MLP neurons of a small language model. Each row is named by its layer, matrix (down: output weights) and neuron, and shows model dimensions 144-239. Each number is 200 + 20 x the weight over its row's rms, rounded and kept within 0 to 999. A neuron's up and down rows have the sign that makes its largest values positive.
A block is one neuron, or neurons of one layer that tend to fire together. Before each block is what it responds to, as a language model described it from the Wikipedia text at the highest values.

Adjective or participle tokens, often word endings, between a determiner and the noun they modify, e.g. unlike-ly romance, shorten-ed season, a planned park.
L5.down11,210,178,203,258,181,211,236,179,199,211,184,239,193,201,191,216,202,192,207,210,169,221,218,181,172,175,168,215,215,192,171,190,180,195,263,200,220,245,196,185,171,178,203,239,196,223,219,172,214,199,198,194,203,192,176,235,204,227,210,222,201,213,185,240,168,207,191,211,200,222,182,185,211,210,183,204,198,163,234,199,235,183,195,199,165,222,177,207,183,194,188,209,190,211,236,202
L5.down103,217,198,193,193,200,173,195,232,219,175,194,215,161,198,224,180,213,176,189,193,191,178,224,254,180,209,206,181,202,176,227,214,190,203,200,203,190,216,189,213,200,169,213,215,221,191,201,210,230,203,213,235,219,207,201,174,198,191,179,202,204,182,215,236,204,208,194,194,212,179,186,195,196,174,190,163,203,233,185,213,232,175,216,217,188,168,230,207,202,196,187,156,215,217,175,201
L5.down121,210,165,197,158,197,206,143,191,185,169,186,207,222,200,186,221,170,218,201,202,229,197,207,186,175,210,205,218,184,164,197,193,177,232,207,216,185,198,203,246,178,177,192,201,205,209,211,180,170,205,198,194,187,190,187,166,215,207,183,190,211,222,174,226,164,186,208,193,180,200,219,222,212,224,180,207,213,220,212,198,222,184,214,209,209,138,194,170,225,187,182,194,214,175,207,180
L5.down220,190,177,208,192,183,207,204,209,211,184,194,255,196,197,242,167,176,167,176,209,187,177,192,217,197,194,179,193,194,199,210,194,190,159,216,212,172,205,187,222,250,169,224,202,200,207,197,187,202,228,174,189,206,185,196,163,203,176,234,201,229,193,181,226,188,213,188,182,234,211,175,154,174,190,180,170,184,171,236,183,220,219,189,190,225,206,202,194,165,233,213,207,210,187,218,181
L5.down284,188,208,143,246,199,190,217,201,195,272,195,217,210,170,206,179,191,220,234,214,216,223,165,165,214,221,226,208,205,231,186,231,198,198,217,190,169,188,203,191,226,176,206,212,202,195,187,189,221,226,214,191,180,182,222,217,207,191,151,174,218,217,228,194,189,185,235,182,210,211,211,188,209,191,187,182,177,235,216,161,221,221,204,219,204,212,205,185,209,208,209,209,129,204,190,210
L5.down302,212,179,187,198,190,181,205,181,180,196,219,197,166,210,216,189,201,191,161,215,210,213,208,192,206,178,217,225,184,172,214,184,173,171,208,208,161,182,209,230,168,162,226,246,232,209,192,182,217,194,216,217,205,188,188,160,210,209,182,238,194,199,220,223,207,212,211,214,182,212,188,194,175,191,199,199,212,186,205,226,218,178,205,205,196,185,254,172,198,181,214,212,216,222,223,192
L5.down321,172,190,235,161,200,191,215,201,229,192,156,155,225,200,194,207,195,206,188,186,179,219,203,205,196,203,186,200,177,198,190,247,224,175,205,186,210,205,199,243,161,184,217,214,216,173,174,186,228,200,218,204,217,207,200,195,210,223,190,178,172,197,223,192,230,186,206,204,191,193,222,174,179,172,175,217,205,188,167,222,203,211,204,198,175,177,209,204,161,200,213,210,162,203,214,200
L5.down331,208,210,186,185,202,191,197,169,196,189,157,216,166,204,195,199,166,207,167,196,180,182,191,186,202,164,204,170,208,205,197,205,208,163,205,225,187,209,194,215,134,191,225,233,234,194,195,197,163,202,227,182,200,200,225,213,225,240,193,193,203,186,197,208,191,212,206,184,196,173,191,177,222,171,189,188,225,223,199,175,185,207,205,191,211,194,192,168,172,189,176,181,233,186,166,205

Word-piece tokens inside foreign or unusual proper names, mostly personal names in lists and tables, such as Kazu-hi-sa, Hu Yaob-ang, Konstant-in.
L3.down152,213,211,175,181,196,191,213,187,181,190,187,205,231,197,183,180,198,172,195,213,209,212,216,149,177,231,227,165,186,182,198,204,190,201,191,201,192,175,229,208,184,206,153,176,237,200,169,195,190,223,231,189,177,188,201,256,221,174,206,201,178,226,216,220,226,236,205,196,215,225,209,207,202,184,198,222,210,208,208,208,185,222,224,201,183,142,196,216,187,189,219,188,184,200,205,199

Apostrophes inside words, mostly possessive or contraction marks (player's, I'm, men's), plus hyphens joining compounds (Action-adventure, win-streak).
L4.down52,180,177,166,182,199,184,243,187,180,168,215,164,187,201,194,218,194,162,194,221,211,196,202,226,213,183,207,205,185,188,207,227,186,176,168,194,170,200,200,165,186,178,162,180,201,157,184,196,233,228,237,202,199,198,210,205,215,142,166,194,186,185,216,216,210,222,191,228,189,198,205,245,209,184,201,218,212,199,215,188,228,169,210,188,196,232,223,180,184,215,204,172,223,239,221,213
L4.down238,182,235,214,181,199,236,232,214,192,189,171,234,217,203,198,218,180,249,258,216,183,211,185,198,197,194,191,199,208,221,217,164,225,187,206,206,214,221,231,164,195,208,230,162,216,216,208,195,228,216,164,209,191,204,232,211,215,217,197,211,156,181,185,228,180,172,208,194,234,210,195,186,187,212,197,182,194,206,188,217,221,190,207,189,198,211,188,182,211,182,177,164,170,220,211,187
L4.down244,176,229,203,165,208,247,190,208,218,222,172,194,200,159,202,224,167,196,227,193,179,214,194,240,197,181,183,198,196,217,216,193,216,219,238,198,179,225,198,184,225,193,195,213,224,181,238,191,177,198,238,171,191,191,241,212,202,162,194,196,186,186,209,156,191,215,184,198,220,222,169,201,188,199,210,187,193,190,208,189,215,190,195,213,230,223,176,186,188,229,178,209,230,185,228,195
L4.down285,185,198,194,202,208,208,176,229,221,207,208,204,205,204,195,209,206,233,195,206,197,232,191,219,199,224,172,176,168,199,205,152,191,224,203,165,189,235,182,193,220,219,204,136,178,197,186,215,162,207,178,211,184,193,160,185,228,195,176,207,174,204,167,200,224,237,192,187,220,170,228,197,213,209,199,174,227,203,251,246,175,182,216,194,191,209,191,200,191,186,194,183,186,184,237,184
L4.down293,196,187,224,178,207,197,161,167,202,206,175,184,194,211,211,214,163,173,203,188,229,189,202,199,212,192,168,179,225,174,204,205,194,208,223,175,202,173,207,183,193,199,231,219,195,208,196,201,206,204,217,182,201,232,201,170,189,248,183,196,211,199,200,214,206,188,199,222,214,191,234,220,233,161,198,227,166,176,229,191,177,197,228,210,197,185,173,228,193,186,227,200,175,214,210,221
L4.down410,237,206,178,204,223,214,193,229,207,193,196,227,228,211,191,241,213,245,197,235,197,185,172,210,201,214,201,207,213,159,238,215,241,168,205,181,179,207,211,178,226,184,162,206,192,227,206,213,183,154,167,190,183,184,193,162,252,179,158,208,154,186,218,226,177,225,207,195,197,213,183,228,192,179,195,200,209,178,209,218,212,195,203,215,200,197,213,211,214,184,241,196,221,199,194,186
L4.down421,173,181,216,227,202,201,191,236,205,187,209,221,194,201,225,217,221,189,202,219,161,205,185,177,218,216,210,187,210,247,228,203,209,210,224,236,199,207,206,205,204,201,226,220,204,195,164,189,218,144,211,181,175,205,195,180,205,168,173,222,216,224,205,215,215,180,179,197,191,210,199,200,159,186,200,178,155,236,229,217,179,231,189,175,199,241,214,180,202,227,188,223,241,163,220,226
L4.down501,235,179,236,196,177,216,192,144,237,175,227,206,203,200,189,202,200,226,203,172,236,190,168,209,216,187,191,220,205,187,236,195,198,184,193,177,183,193,201,169,238,196,212,204,220,203,207,205,209,139,219,187,195,191,199,184,186,220,149,209,219,188,195,202,225,219,233,188,199,203,209,199,183,196,212,195,184,216,199,228,196,168,220,188,211,214,187,190,235,191,162,235,205,207,224,228

Syllable pieces in the middle or end of romanized Japanese names and terms (Ichi, Azuchi, Sakai, Hiroshi), and sometimes other foreign names (Mihai, Huai).
L3.down362,206,205,187,198,215,193,199,201,217,210,193,161,171,200,240,196,228,200,227,191,166,173,248,201,188,196,230,175,190,236,234,210,189,191,209,194,227,191,208,232,195,196,203,193,179,185,214,218,215,203,185,225,187,197,182,218,181,206,136,197,202,215,201,213,231,206,210,200,223,185,161,189,213,219,191,199,133,189,212,209,187,251,201,186,239,195,190,217,204,195,181,204,181,223,200,201

Later word pieces inside multi-token proper names, mostly surnames, often in tables or rosters, e.g. Dun-lap, Lar-kin, Gal-ović, Buch-ar-est.
L4.down170,210,213,193,211,194,174,195,182,217,209,208,197,237,208,183,207,204,196,191,210,196,169,145,209,195,208,243,200,177,202,231,198,179,207,189,220,184,190,231,182,230,196,182,194,186,217,245,178,193,188,206,221,195,225,187,196,224,184,204,187,183,202,183,168,216,184,172,206,170,204,159,184,214,219,213,213,189,182,162,210,215,195,177,191,185,230,171,190,174,196,210,160,169,218,187,232
L4.down258,185,221,254,171,195,199,223,188,222,202,210,194,208,219,189,195,199,222,186,208,212,178,183,212,189,166,210,244,164,216,190,176,203,176,233,195,228,157,223,178,201,203,172,204,215,228,221,192,182,204,225,213,201,183,236,201,158,211,224,208,202,220,195,215,195,232,181,182,204,188,193,212,190,198,191,173,209,140,176,178,195,168,198,203,177,186,193,191,217,207,183,196,195,215,199,184
L4.down315,206,222,209,179,176,157,190,211,180,242,221,181,170,216,208,166,230,195,227,225,177,173,189,209,234,196,180,192,202,170,229,180,236,206,184,214,197,197,206,176,217,206,179,207,224,205,211,191,173,196,176,224,193,227,178,167,247,196,217,189,211,172,213,188,209,195,161,175,214,192,214,157,206,221,205,177,206,188,180,180,204,195,207,214,213,179,194,228,226,199,193,188,189,178,174,232
L4.down320,222,193,164,214,195,174,194,214,191,232,209,189,194,210,190,166,210,206,245,177,254,207,205,214,236,224,209,176,181,203,206,210,170,213,201,218,232,194,221,211,207,169,196,203,205,211,196,245,190,202,219,223,194,223,224,224,179,205,191,209,221,188,178,209,202,206,197,187,194,168,253,212,217,180,228,189,198,167,184,186,205,192,166,201,217,239,233,194,215,211,212,185,207,201,184,237
L4.down338,200,220,216,246,252,166,169,198,204,196,203,203,188,228,207,217,215,220,236,210,189,210,216,184,160,190,209,221,180,190,189,206,225,176,189,196,219,248,214,206,184,228,202,183,196,219,228,217,192,216,180,222,193,194,209,228,219,211,207,205,224,209,231,187,194,223,218,175,198,230,172,176,178,218,176,190,219,204,224,187,213,213,183,196,215,190,208,193,212,160,201,234,178,195,225,181
L4.down340,161,221,220,195,228,199,173,174,187,218,181,169,195,174,194,211,184,196,173,203,183,209,166,219,178,189,184,207,211,214,226,189,192,189,207,196,187,228,205,203,212,201,209,173,200,203,202,209,177,221,166,207,201,195,184,231,244,172,166,241,197,242,186,225,181,212,223,198,223,198,181,231,202,223,178,188,176,222,213,201,204,200,217,198,245,215,233,222,186,233,189,191,192,220,189,202
L4.down394,233,250,207,241,177,220,185,163,194,193,175,192,186,179,183,187,224,201,195,195,188,205,171,231,202,207,188,159,161,184,198,219,194,150,195,198,191,215,194,179,202,191,206,233,220,195,205,186,182,207,233,212,187,213,182,206,189,183,184,212,200,210,200,215,179,177,207,174,203,225,205,190,197,183,222,231,159,221,210,205,189,200,192,223,190,169,177,192,220,210,168,205,185,204,188,214
L4.down488,200,180,193,202,194,204,177,169,206,174,203,167,207,225,204,216,208,223,209,177,205,220,178,191,192,217,186,213,174,196,239,208,189,212,189,208,177,179,230,216,202,157,196,199,178,211,207,189,250,219,232,209,180,218,201,191,197,213,195,208,210,206,197,203,221,161,170,218,185,197,232,194,195,176,209,198,229,194,210,204,210,180,207,190,194,179,175,186,200,203,193,184,228,226,188,198

Final or middle word pieces that complete adjectives, often descriptive or evaluative ones in prose, such as st-range, dispos-able, furi-ous, drama-tic, impoverish-ed.
L4.down76,203,201,197,184,173,190,212,208,188,176,199,182,185,215,219,192,199,197,195,162,200,199,217,202,182,188,215,200,195,174,220,221,197,187,177,236,200,225,214,239,201,186,194,227,235,211,197,188,201,196,203,205,212,216,185,204,201,207,221,224,207,198,229,201,176,187,201,186,182,167,192,196,226,201,215,209,231,187,185,221,203,182,200,181,188,164,192,195,216,215,201,214,192,171,206,212
L4.down77,190,220,207,208,194,204,203,192,204,192,190,203,160,197,215,199,194,224,211,224,176,179,193,218,198,175,221,192,213,230,206,219,189,216,205,231,199,173,213,153,187,209,200,214,207,192,208,205,188,213,143,223,199,192,180,201,195,213,223,201,187,199,234,210,175,173,187,212,211,192,208,222,209,226,175,202,188,185,218,185,170,206,202,188,196,220,202,235,211,243,176,180,185,175,186,211
L4.down119,186,176,189,189,193,224,186,178,192,212,224,159,201,194,173,170,178,177,198,206,222,175,191,193,177,167,217,179,197,229,212,202,190,176,196,211,210,224,213,220,183,181,204,166,159,209,228,182,218,222,204,190,231,182,192,203,197,205,168,221,188,223,188,226,219,222,201,199,168,198,173,194,209,177,239,202,213,214,185,189,199,176,209,194,152,223,183,224,199,203,223,201,210,222,191,176
L4.down196,192,196,190,188,171,200,221,198,233,217,192,183,208,184,197,192,234,202,214,173,181,233,185,200,216,210,241,212,202,195,199,173,212,205,208,169,197,188,202,192,166,220,180,245,173,185,234,194,168,178,169,176,189,208,197,215,215,201,180,211,236,227,181,161,226,195,183,194,223,197,185,193,180,192,213,184,194,195,211,199,199,208,164,206,226,246,201,198,154,196,221,196,192,198,212,222
L4.down218,198,224,172,177,221,185,163,173,201,200,223,202,182,232,215,200,192,217,223,188,205,209,205,208,204,172,186,215,194,158,194,183,202,181,228,181,184,204,194,226,167,207,178,211,239,196,189,199,183,161,209,148,184,173,214,197,225,213,214,202,236,204,215,213,203,203,214,175,183,212,192,244,207,244,183,186,243,208,215,225,185,209,186,221,188,185,229,204,225,232,220,165,209,217,193,198
L4.down247,191,196,198,218,201,200,207,195,184,173,189,139,206,160,214,201,228,179,187,209,170,190,228,218,192,189,219,212,211,186,182,188,197,157,195,236,201,211,226,149,209,190,235,217,209,238,199,193,163,214,200,202,222,246,186,227,203,200,220,196,210,180,197,189,205,193,233,230,223,202,182,226,199,209,195,227,215,200,211,149,213,217,196,219,206,193,209,155,196,216,179,221,193,168,206,187
L4.down321,210,202,180,203,200,188,182,187,203,214,188,162,205,179,213,214,165,213,187,229,210,196,172,212,200,185,213,207,207,197,233,208,185,176,217,190,199,210,190,215,214,180,224,169,182,224,199,195,169,230,193,161,202,165,196,195,207,221,200,211,197,188,208,192,181,198,207,192,223,191,196,176,217,214,202,237,184,207,203,194,194,190,209,226,207,202,174,172,174,202,181,229,211,166,211,244
L4.down399,175,215,194,169,211,203,220,186,144,179,195,219,212,192,228,199,199,193,213,177,194,231,213,203,199,221,180,220,199,171,183,203,223,169,199,223,221,232,228,183,166,153,208,202,213,224,212,186,226,181,219,224,190,182,209,188,218,233,173,212,224,241,207,207,207,226,201,207,150,199,203,212,260,182,228,198,226,181,226,178,200,193,217,196,189,181,191,192,198,232,232,180,193,198,206,170

Line breaks ending an item in infobox-style or "- " bulleted lists, just before the next "-", such as "Designated: 1967" or "Japanese musician"; also possessive apostrophes after names or nouns (Michael's, country's).
L5.down1,229,206,198,234,217,217,201,216,183,198,211,187,208,202,203,228,183,220,234,203,201,208,225,215,204,170,194,225,197,192,208,198,231,216,212,152,173,183,176,268,185,199,196,176,209,200,162,231,206,203,189,211,218,201,175,161,169,213,197,237,198,207,237,195,227,239,204,228,213,267,209,236,223,193,187,186,219,219,203,212,192,188,234,215,191,218,208,217,210,209,240,195,210,226,198,194
L5.down33,205,196,220,237,218,231,182,160,177,205,172,189,233,213,187,227,242,171,192,249,186,214,194,209,202,196,207,194,219,180,201,170,214,221,203,203,218,221,202,199,161,223,188,232,189,169,203,215,206,240,185,174,171,184,199,202,198,214,188,180,154,172,183,171,188,197,193,237,178,246,165,178,227,173,191,215,179,229,181,185,195,178,213,177,201,251,225,237,214,195,202,190,192,225,223,197
L5.down70,195,206,197,201,221,205,215,198,192,193,205,195,196,221,202,173,215,164,243,235,204,184,237,199,171,206,204,192,199,218,176,194,195,183,177,196,177,184,236,229,208,216,186,181,174,251,196,191,165,214,200,220,185,195,199,198,258,155,198,190,238,208,197,212,209,198,172,189,170,204,193,198,207,207,205,206,215,189,194,232,190,174,203,178,202,188,264,176,202,191,215,212,190,235,232,188
L5.down137,172,199,228,214,167,226,188,199,154,204,224,210,176,207,201,185,228,193,204,205,190,189,184,183,199,241,191,220,192,203,194,176,231,194,193,192,160,231,256,236,202,169,240,209,228,209,189,180,155,237,171,208,224,224,197,233,177,168,197,225,172,196,187,191,184,173,182,189,203,204,193,232,222,205,185,221,190,243,211,200,218,227,209,196,177,196,172,194,181,195,224,212,172,206,236,211
L5.down230,218,199,187,180,210,174,226,201,199,189,184,216,191,199,216,197,163,222,213,221,218,219,194,191,195,179,222,211,237,200,243,202,192,177,210,179,190,200,190,202,206,216,150,168,183,193,202,197,223,198,206,187,219,184,203,204,179,224,155,164,224,210,186,199,203,193,233,189,174,201,205,221,199,209,187,220,186,217,198,185,213,219,187,173,190,225,187,181,234,181,207,195,161,206,193,230
L5.down318,184,209,218,210,181,218,198,193,200,219,172,210,230,187,189,183,214,230,184,179,195,199,255,211,193,210,211,195,196,204,236,201,228,191,188,189,204,212,198,229,168,233,196,202,211,189,232,205,173,235,143,208,221,200,211,176,184,235,207,210,152,169,167,200,220,175,250,181,170,162,178,224,190,206,213,176,173,234,173,230,196,207,201,172,199,191,173,178,229,191,229,211,215,235,175,198
L5.down395,200,216,209,252,204,199,209,168,197,206,221,200,194,210,205,215,199,163,198,190,203,171,176,204,213,162,201,190,147,174,185,184,217,179,190,196,214,216,208,202,193,188,209,188,201,180,194,196,227,203,199,198,186,212,191,176,212,244,156,215,180,200,214,201,204,187,193,167,189,235,220,223,227,199,178,181,200,182,187,196,174,202,179,217,216,162,205,157,198,209,195,236,170,203,190,203
L5.down455,212,206,187,223,201,229,224,194,195,187,187,164,183,194,184,204,191,227,200,210,195,201,200,205,200,203,195,200,173,192,212,185,212,201,238,225,191,189,196,241,220,178,197,220,230,206,199,231,200,208,187,203,193,200,202,167,202,218,180,181,198,229,196,214,249,167,196,218,192,224,204,203,220,215,193,203,206,192,212,207,184,196,206,229,193,235,196,177,209,180,207,227,181,185,204,205

Early or middle word pieces inside surnames and other proper names, often after a first name, e.g. Rod(riguez), McC(art)hy, Maus(ole)um, Car(roll).
L5.down53,171,208,214,236,165,204,168,198,182,223,209,156,206,206,194,204,200,194,181,207,217,226,227,198,193,174,198,193,217,192,210,225,191,214,219,216,193,193,230,145,173,160,191,209,213,193,227,178,234,191,214,234,196,221,160,223,216,211,198,176,215,217,194,226,173,172,207,198,197,157,209,206,218,185,196,209,152,174,172,196,192,177,189,215,186,181,213,174,167,220,186,198,191,188,192,201
L5.down153,224,186,200,242,251,201,204,193,190,176,205,185,197,206,161,195,176,222,201,203,214,214,186,213,197,234,171,165,199,182,228,179,177,192,188,233,214,219,201,178,201,161,185,192,242,204,212,210,196,158,214,193,199,204,197,231,236,197,216,190,208,207,189,203,199,205,223,186,201,199,205,211,196,177,213,180,198,200,213,214,184,192,200,208,211,168,196,218,171,241,189,216,208,224,213,202
L5.down199,191,197,202,171,207,172,187,193,208,209,181,181,166,212,199,195,193,213,171,179,192,215,225,174,230,228,211,177,227,222,181,206,196,248,209,214,199,186,205,244,178,215,211,180,203,224,204,212,204,197,209,225,173,193,174,188,165,236,180,197,197,213,193,189,223,151,193,224,186,174,198,202,193,211,220,201,166,229,189,182,195,188,197,174,202,193,179,192,186,183,217,217,208,211,189,226
L5.down259,217,207,215,260,212,169,164,206,191,177,192,191,219,182,194,164,199,214,215,222,194,221,225,203,228,214,217,211,209,213,195,221,189,204,209,185,234,218,247,207,192,202,193,182,195,240,219,202,217,165,187,189,206,189,225,214,243,161,209,175,196,205,193,167,209,191,180,192,243,187,204,217,199,184,214,217,194,181,191,179,185,193,201,184,187,170,217,201,208,199,186,230,186,195,195,188
L5.down345,239,181,195,180,226,227,192,177,192,214,237,212,204,191,194,224,218,199,203,207,228,226,160,205,204,200,203,213,180,203,239,177,224,195,210,197,166,170,230,180,214,177,226,179,220,218,220,188,190,216,189,213,196,211,199,198,190,214,135,161,202,155,188,224,201,201,192,166,181,199,196,186,196,243,178,202,191,197,219,192,209,209,201,222,205,203,195,188,172,171,217,207,226,173,213,193
L5.down351,201,164,210,212,158,184,204,204,224,214,188,184,215,203,205,200,190,222,185,195,190,191,255,194,205,178,208,176,229,214,181,184,181,216,192,210,206,185,210,189,198,192,178,215,184,233,214,199,217,207,208,218,207,183,218,186,188,162,174,173,214,192,190,201,218,190,187,184,210,192,197,193,180,237,214,183,185,217,224,202,223,160,209,245,231,204,194,210,182,209,209,151,210,206,213,203
L5.down424,225,208,219,217,188,205,170,184,195,160,184,204,197,215,184,223,246,189,185,234,207,222,202,222,250,226,221,194,177,203,198,207,165,188,195,180,194,161,206,197,201,203,182,169,237,228,197,183,205,215,212,195,193,183,190,180,188,198,193,212,196,178,205,166,151,188,193,192,218,182,205,216,190,211,195,218,233,205,148,182,197,161,200,193,180,202,213,223,195,219,189,211,190,199,171,197
L5.down510,190,218,197,185,230,194,196,199,171,201,193,174,201,183,245,180,186,232,198,219,232,183,233,221,173,193,198,167,178,165,218,204,222,174,208,197,180,194,193,204,225,181,147,184,186,172,202,210,184,214,204,195,206,195,207,209,209,191,212,217,243,238,216,171,192,194,192,182,190,159,229,203,191,185,188,196,189,223,185,203,241,197,208,193,189,196,195,172,241,200,219,219,186,177,208,197

Newline tokens ending a paragraph or line in Wikipedia articles, mostly right after a sentence-final period, followed by a blank line, a ==Heading==, or a dash-prefixed list item.
L3.down430,193,197,167,170,257,203,201,227,170,189,170,214,202,206,223,209,175,186,139,166,208,189,239,210,172,165,176,185,217,201,183,182,202,223,196,199,227,194,196,193,210,220,157,183,198,198,185,216,204,199,184,191,180,187,192,220,188,211,191,215,192,174,191,185,201,187,182,210,210,219,175,177,193,165,176,201,195,239,189,205,168,244,233,214,191,235,200,208,224,212,202,203,228,229,192,192

Hyphens inside proper names, mainly after the Arabic article al/Al (al-Assad, Al-Nassr), plus All-, O' apostrophes, and mid-name word pieces.
L4.down38,210,192,187,177,221,226,212,221,199,202,224,191,220,174,223,220,184,197,180,157,239,192,213,156,207,172,221,234,197,193,185,171,191,195,197,209,205,202,217,242,223,224,213,201,186,249,206,191,203,220,188,227,208,198,217,227,183,215,205,200,199,189,186,223,214,179,220,247,198,193,201,196,179,194,230,192,209,204,207,217,230,224,208,190,192,205,202,183,181,218,196,254,163,195,198,159
L4.down100,204,177,189,197,150,218,202,163,191,215,211,207,249,167,205,206,222,231,210,177,226,161,223,205,192,124,180,173,182,172,197,203,195,173,215,220,204,195,216,211,252,198,225,240,164,190,195,205,187,221,207,183,187,235,168,241,220,185,183,192,198,214,245,200,222,196,199,206,236,191,208,179,214,194,194,223,203,209,187,206,170,232,186,184,209,187,203,217,223,209,181,189,151,207,201,199
L4.down127,209,203,190,238,230,234,233,180,206,172,223,209,204,213,184,224,200,211,189,198,193,177,198,197,194,205,210,221,200,225,184,213,220,206,169,210,223,204,207,177,189,211,238,200,223,209,189,210,185,207,216,209,222,214,239,195,197,178,221,237,218,201,196,165,191,192,220,180,185,234,215,239,229,222,160,190,238,164,160,213,204,212,187,171,194,131,181,178,219,209,187,213,218,211,204,213
L4.down188,248,201,184,204,178,189,191,206,233,191,165,176,212,163,175,211,221,231,185,213,206,180,211,179,202,196,182,205,196,171,177,173,171,231,204,206,173,157,217,187,194,189,224,247,195,227,195,203,230,212,208,207,179,192,211,187,215,202,179,237,192,211,228,196,193,223,215,226,220,182,218,222,180,197,181,204,217,204,185,206,203,203,200,218,187,185,214,219,198,201,224,223,189,212,218,205
L4.down240,176,199,202,162,181,166,255,217,224,184,182,190,163,210,187,187,224,201,178,215,188,176,209,189,185,144,206,217,195,171,178,206,216,213,214,162,206,182,194,186,200,191,224,176,202,189,220,217,179,214,178,189,176,183,203,181,174,223,181,224,216,219,229,197,194,206,228,163,178,166,221,186,234,239,215,209,214,235,197,207,196,198,217,216,177,177,185,225,218,231,215,179,226,164,218,195
L4.down443,241,201,211,155,197,205,215,178,198,204,225,211,215,186,223,204,190,199,200,229,207,227,193,200,172,195,194,202,224,179,170,192,195,221,185,204,219,209,159,187,233,204,173,214,169,189,175,198,167,211,204,223,236,210,214,163,196,198,200,198,212,198,168,199,159,219,207,220,230,183,219,219,207,160,178,187,248,210,239,182,210,211,223,178,185,201,180,190,200,210,220,175,196,190,231,172
L4.down487,187,172,203,231,174,189,166,217,208,176,197,194,239,170,202,191,213,179,234,159,212,185,210,201,205,200,198,226,196,194,176,235,195,188,166,168,201,244,193,162,191,196,221,228,185,189,183,197,180,167,217,211,199,194,226,193,218,203,206,201,226,235,184,212,207,176,221,190,235,177,228,185,218,168,201,180,194,214,200,176,226,195,198,202,206,167,189,202,181,216,215,197,182,207,209,195
L4.down510,195,241,163,198,208,193,173,236,190,188,207,180,173,219,199,211,173,162,228,184,248,205,242,217,213,216,207,183,243,196,218,166,216,259,199,160,219,193,236,255,162,203,171,212,243,214,195,214,177,213,195,175,162,171,220,171,212,187,216,222,188,228,207,195,191,206,225,193,147,220,146,221,192,205,222,189,214,224,156,212,195,194,186,198,192,179,146,205,203,193,184,201,185,203,222,189

Inner pieces of non-English proper names, strongest on the hyphen after Arabic al (al-Assad, Umm al-Fahm), also Mammadov, Jean-Pierre, Estácio de Sá.
L5.down2,192,208,192,141,203,172,188,196,165,236,201,162,216,202,224,253,188,207,217,171,195,211,215,240,203,191,182,217,211,196,196,212,198,182,188,191,192,195,209,202,192,193,216,201,201,205,222,181,202,207,220,230,193,169,220,168,189,214,193,206,215,179,214,234,220,170,219,164,242,190,217,151,191,202,232,230,213,220,172,173,213,233,223,197,175,210,190,214,205,230,201,220,204,192,184,204
L5.down49,246,216,188,147,241,172,169,187,148,188,207,185,175,188,195,234,213,191,205,222,184,186,167,205,200,204,211,170,207,184,223,193,195,199,165,191,229,175,204,176,211,160,214,210,211,227,181,143,217,211,192,178,230,169,223,231,197,215,192,204,184,175,135,227,175,242,205,220,196,202,181,222,224,193,189,176,170,191,186,212,177,222,188,191,174,223,196,203,196,205,225,215,199,213,183,169
L5.down101,203,207,211,192,232,249,227,213,192,156,186,211,196,180,195,170,203,215,186,212,179,186,203,224,218,193,247,222,195,232,153,201,196,208,226,186,223,227,193,194,215,171,203,175,196,206,241,208,227,199,193,215,206,186,193,209,181,236,195,182,201,207,194,188,245,203,187,181,184,192,189,179,178,200,208,214,233,256,178,209,194,197,210,235,212,181,210,185,200,191,183,186,192,146,185,222
L5.down201,221,219,225,214,217,211,181,211,199,203,199,174,181,162,195,175,220,184,194,211,195,199,193,178,179,198,183,206,235,196,181,205,204,178,187,168,178,213,187,154,194,223,217,205,248,156,211,187,190,189,224,178,220,230,198,193,183,189,188,202,196,208,214,203,218,227,177,181,219,178,222,179,242,176,223,196,218,202,210,228,192,208,221,196,233,187,179,213,165,230,171,223,207,195,233,203
L5.down223,176,187,194,178,200,220,235,210,182,222,161,216,216,185,180,212,232,187,181,193,220,164,213,192,202,193,200,173,188,188,196,203,183,195,192,215,182,197,216,232,180,175,162,227,198,208,209,224,202,217,157,216,239,240,211,193,204,212,187,209,210,181,178,191,193,222,215,199,180,226,204,169,215,211,191,206,173,195,180,217,194,184,207,252,159,188,224,169,173,188,221,175,204,215,241,199
L5.down225,174,223,168,190,185,191,193,189,225,218,231,204,185,204,186,189,231,176,199,209,220,200,180,225,201,183,190,196,206,215,249,198,192,193,200,195,171,214,213,179,166,201,192,197,226,203,193,184,186,199,200,210,165,148,209,217,196,236,215,192,229,194,213,242,194,218,223,200,142,149,181,206,222,216,208,201,231,170,127,188,188,201,175,170,218,156,162,195,205,179,199,179,217,202,190,198
L5.down410,208,191,164,265,195,199,183,225,222,210,184,214,180,213,195,196,219,206,236,178,221,203,231,193,224,208,219,210,190,191,198,213,159,217,217,185,225,218,222,193,209,200,177,235,200,209,160,204,204,207,216,215,217,183,168,197,202,227,198,200,176,210,202,187,175,182,182,191,221,217,192,204,204,180,202,186,206,219,194,227,218,198,225,211,199,210,192,182,210,210,171,190,135,202,169,190
L5.down441,208,198,230,182,191,178,196,193,203,220,218,181,223,221,219,205,233,191,179,212,238,183,200,173,158,188,225,205,210,208,198,212,225,150,183,198,195,215,198,145,186,175,227,193,197,168,208,225,188,182,178,201,141,215,200,173,214,220,203,191,227,210,219,174,215,197,166,163,199,199,193,212,203,214,174,200,250,206,206,180,179,202,215,216,200,190,182,213,232,197,166,198,214,227,215,190